Weights of a small transformer language model: width 384, vocabulary 8192.
MLP neurons of a small language model. Each row is named by its layer, matrix (up: input weights) and neuron, and shows model dimensions 128-255. Each number is 128 + 32 x the weight over its row's rms, rounded and kept within 0 to 255. Numbers have three digits each.
A block is one neuron, or neurons of one layer that tend to fire together. Before each block is what it responds to, as a language model described it from the Wikipedia text at the highest values.

Description: Wikipedia formulaic boilerplate. Stock phrases and structural markers in Wikipedia articles, mainly "was born" and "Early life" opening biographies, plus "(born", headings, table rows, "Website:" and "th" fragments.
L2.up42:107114157111133080119177138094053068153147134091142132111134154109112126181137152123141083100148133159081167158034088105140180104141142070178085171179138151081125033070128134093081124156161152073149180144151136084145183110142124114085104153106168155163191078174095096168102175137137155176143154147141106127119130127085153174209151133076190116156117112083132107105058161225123107124104
L2.up118:107099141136076128082182119146076135082112090133069133096130201113101158120113142161081122124091139146123134173063044128133184085145111125149094177171153122152151069106197122155123146105099161119018168135153132117108109142158120121095122145085177111133151135136108128161148182115137116185137135171122115130095112120068114166156138121148116168056121120128152093138059117139121113189001
L2.up444:121090187134106099197101132094101086116064124119122109116065109113184141122145150075141137115112133101105190107165080132068183139083161135153078117110165151075234125127089125081131040131145166110126164138153111091124139156175085156116099143156065118161151184156068088095100105154191100185098218146163067107085080132094097126098166115116147147135126111157115099117143181183121067082110
L2.up486:161124131153138120119138156099055120127125152130117097118122127093149134132115170117137125152092152099089166172106035122141202127124141085141032151128202161102117101114098148143105082105154178102115178139155141077131140123108182117111082151163106136141136153142095127166122177101131156159173153188084151101091128129085111158115152163061105143126144133115160111092093066144128068133069
L2.up708:121156133091148102107119133090158150096110096111090166093158096131145143142121127148108213125152108144179161152069099048104122119067124148105094126143157102133173101109129167165114120146159200066143095124132173130174147152149151084116109104093081107149120179122209130115083106173082108193154120103115110140100083146171073117107100180096079140102126141109096139088094142159117086106070
L2.up862:097101102119128132063136108098114109130123138088160099105101138118170176119146109142136080123161150113128177105038112128158172149137151141103115168239139183130125080115135108145147064119117163081130103138136162156102143148188210149115098126104078096105104100068098149110064088152164162176150117201154113131163177091130121116094145104097147154106183124087130132111115155166162152125118
L2.up1202:086069161129150128127183122083060139152140089130189088108146162038117127128121104173131103138172126108130101115098089133109141148166184113149107133092142115193140093105138053065100110140047140120075075138210128113179100138157140121105116072123118118131114150087064154203155154128167099119120143174187108169054153059166104167152101109104123112121122140129084137082077085172142102131050
L2.up1435:085168087129154181139161125145120118078151118155147164117116108111102113135172103133076108124125170090138135135088070116152181185148117159086172105194083155109106154077132111139137057161133099127066161136111124088170214123167152053104105159171151118148083165101152093092079134155154114110189136100126091108128119107122093110104150163101121180131216097120070077122120014114094109175088

Description: Word-initial prefix fragments. The first piece of a multi-token word, especially pro (Produced, prohibited, problems), plus ro, dis, un, comp, after newlines, hyphens or spaces.
L5.up51:088110135064131095137161111098132098152155118094155108114089124157119139178091101090131125100109100116155101159098136145123179101136149135131126092127193118099164075126125140120173090100122167100085073103154142095124154089061083146105133121073067164168170130135157101150148137177170115100061119117149166088132113118162115132127122125131123115093173089152056086122166068177128119108122

Description: Biographical affiliations and fields. Words that introduce a biographical fact such as education, post or career: "professor of", "educated at", "attended", and infobox/section labels like "International career", "Spouse", "Awards".
L4.up122:080117183104128161160137077159159110095136087157141089109113134164136138133095139140115087084161124119153082146148123134095151116075159067138072166136166168066132059088124086160157096165176171141163163179193137146142113126113133081129109109105092148133153120160132125117134147122163074157139111151113086070070068096135113123186121177132173174063132145058132098145200179183160087095108
L4.up145:105102176144103101140134121084088103082192053112114103128073146122096076125116100094168115140124143077119216110134058162150106092091162088146111130138151168134135104045137175099144091181138172161160151136179135118121095145083159085089114103101159128134156124128102110131164114157149123063068061099140061148106126086118119118165153142156088125140142092086131079130151142173134091082125
L4.up426:128161133158152166049122083154094020103160161058145142195153120150138121104131094090171129129132145101101077161082131136105134135166106107162112094156154162130153105051093106114115126127155160104067100071114128095140115144164181098095101165078143104149119059129200126177160136113111153151143155135093114103152153136156179050131159121069168143139124130065172128120058018191117159128101
L4.up701:107028169117108176188092142153120126133163142132141076094090115116103109109122135133127206139081138125110173077137080125135115165071212136154106119092111183103132148134121182066161121184125141123143179083157078175081080144099140098111130129136131180132146124186096166097118136119163073158099137139101146117106097120065144171134147148129106082166091087143056107145082108185149114086183
L4.up970:129083164138149205106116105139107104114157144148144066064064079136118095131139142102130145090146077110117125083090090139138174118112156067170058174174157189104137117043121147079167078214184164081114160111205138098125116110157125100100064166105153135148095074146185112128130141130108137118120141158102104103108062095075130075141145146129127154136123142062051102132065174175143102083153
L4.up1234:113137181131137135094157118103139106113077126118121152123085148088178143107108076108043166154121106152162144110099052084173129129155091161131108097185123223109153124142136151087113145155163187122118119161141159102140156146166137090118094194069128120129130140106109149148084164155041123137144079098132067141149112179119113107124090131151099118111095126172039125104042074127129085099101
L4.up1494:063151174118136089197123152181087096106108158075186120080136135084166156114133171078162154080112161160182124118083057178120094128116112129127117099111133178128090119140153111135191084148146138121159165146170130106148139099147105088179157083102149137119125060155153082109152149174100119178136172128093116145061123123087070144135130139093104170137113137077123106168124102136103155104155
L4.up1535:068100123134111138139178145142130064135120131108147144082112123092092147076153176161138115083152159138169190155026085114122091116100117164147126133158073206155192185082101070154146066134172173123092113139141132160112193156178135110160125089085123162100174125159172176124141137142141155166140108093133132132124173121104143115170104132062091118144118095120118109150088068133102208154113

Description: Word-initial prefix fragments. Opening word-piece fragments of longer words split into several tokens, especially Latin-like prefixes: pre(meditated), comp(liance), un(like), re(ctum), Ex(ploitation).
L4.up271:089045194082146124112122140086112095111102091119065110169158117198154206116107103170107149112137104119109114114138100151157132106153131127160172129185162130085144104138124107161123088119132202112161109083168086159091132139113153140131086163137127146100121076098126140122119106146121092090129112134105115087132177168144186066123114032145118072030167139108150118143148086129107110084070
L4.up476:074118131152162103129129065141170121128073113148150110205128184123171134102134108139082156102121132100185094127148145161141139074158137174168155115193168169052124114120136176103103126125160212072134134060147162122115154127117087147124122092189149178132158140095125096156123079149143068114102167086149116098144174213148183112159106074139160080105153159128078089140123115175111078078092
L4.up531:139140165086137137113119085089114131141092078122109137111058103132172138135123109098120134120155118091097106124119168126116177089120126127093158152230128183086134151152127168125150133107074115132113110186118063091065074177151146127111123049125101148105102083107150156197142126097179072127089097099142139085093126123122082094142165143087179132074124088158067135117116152115099126137162
L4.up702:126096201116150170129151101104115126148116133082086102141113152113165189127074141144094162116127132118159140092151127091067140074125125145194119110175144177118111173145155121138111136156120169108121123149159123115069157173133166142121157124110152191135155108135157109109128186123093135086119094140132095122121124194104172148103092103185126088035119130146164111138113081099128050078129
L4.up709:181108170078116119098138096144110120097095110057140154173140113116154123155089097124130133096137137083134098165126103156167199147134108137136145084119189118138104124157113171119121149117148169135119176043162147146147126137086093160139096155143123176097150103141164110097151088152126137055128100091115147076089140076105154080070102117167083136101167103116192144131116075126149050146088
L4.up805:100068104123166152092165103179087144082124102125097163116105119106158181148133080028155150116123138113105062103094114137100136135120158096177088117115142128129135116154045097110139115156156161105126062134155087135084143120131122095117154071113131166139101186137027120145136115229120106083117082084180156093139140098096117079111122155151108100039106112109030160118130128162092164147104
L4.up1194:133067168077197099107083089142107121145157103099140099151129129118099123136068070085164118088151086117133130104128097075179132135109096073227180103151191134154145064114096125140086050103135119143151134107151116154076165145150144063141140062136097118093106131066135216053112117194126133115112135107133107120097136199123205115166143132140123119094101119122135097104125140112129164091108
L4.up1220:126061131102146063173098115094101116138139068102164094146117110143079100118091142112137088156170173110149188125100161185165179170176077079172130084178126137108198115119090081140088132099136151132053140119153182075069136168135115126136164156167093196123140134152106150154165148233145116146127117119144141084117161136191169099087053102149135105092179147152157085146093085071108130157146

Description: Word-initial Latinate prefixes. Opening fragments of longer words split into pieces, mostly Latinate prefixes such as comp, pro, con, sub and pres, in expository prose.
L2.up20:181117168101160159108086079122112186143133146100145003157090132077124102120114141128147090128099206082146104158135156113129148123092225123131137112095127161037123157128138130120096127114129139165131091120110090179088157106019172130139142141191141170138101094106193114120127178115165117120099151162113123111146094194160195147146116165138150082125153066144126092115113126167120100131191
L2.up230:138122199113078122170165100144157122130007170094086082090126193118110138104140165073103156128114118164133162142169146111152153120143100123089105132222168074155160134128083101133141137110113187119153104096104159122122166113118137138163103167103131154136195148121166099134148134187121194122144190075154099116141095153067168094162116075162119138140175147137155135128082088119139132100125
L2.up275:149108140093229107093071127138147148141115125049124149183124109162163095136121101119121111125134105117137139143092157146167145153116103150105150105159113209181154121138090146148133149126168126139132082070122104170141097160121190138146151111090062124148195120066143128110173113137171135106127184101172183105114158177203143150187105101215063109137186091118110149121067085105114101110150
L2.up286:179136183116141092080089104151131121159142016101150130120114187113156139131135114169169118111135181152182097176074131132127105151126104098106144089110112169096135106134144085058149139148161109108135127133121093120071162100068095139160163162118176206133111071088123151070176153112134132111107105122177151135125118134086082116112094159195111092120093069150174106137120126132130092087089
L2.up575:119126130124145130139182101055088135124068089037087099143138139160134097205106137162092098136205151109173133139123168155155236095120155138131095156146115162113122159157118136130143145103110150128087122128149207090033140088105091127096134146123135147119094108147140168203135118169151166177149114092180102119128164139188105115115090082077113152160127126140142114147129187131118128134064
L2.up898:102119166134156111082186158111116155089099145110140134107046086179150157156075120178134156133131086124160149123111125119209100109120131113050148116200137183128137139131113140101123124118147147102091131104158109117121149120150106105116120169182092151125154153076150166106098097146095108105190118119172131066129126208172092101098125157038047115101180111166064151104087113109087085079148
L2.up1059:163101159142134100077134150053178142119089062104112102135086108159142123150092127100108141130180118080170100161127131082174131181087096093136162125132148133077168105121084141102086083087139106121090087147123121114071158085149121137140113117130094154088162076114169142165179153212189042101127153141154124125147104164100063152126120168155147079112167045138132145160126069172131140055074
L2.up1380:088127111158186127180185110056160122129105052085135159182098131132140157157118117079083121132085105121135137148098115214193158120112159125181138153129142140000127099102128120144159136133077134127133095117119158121112187141101112152073161125123122188106125083089146154156133110191144087138092137126097189083131095144141137148112090135097174160108136132154126112148114071142163137132086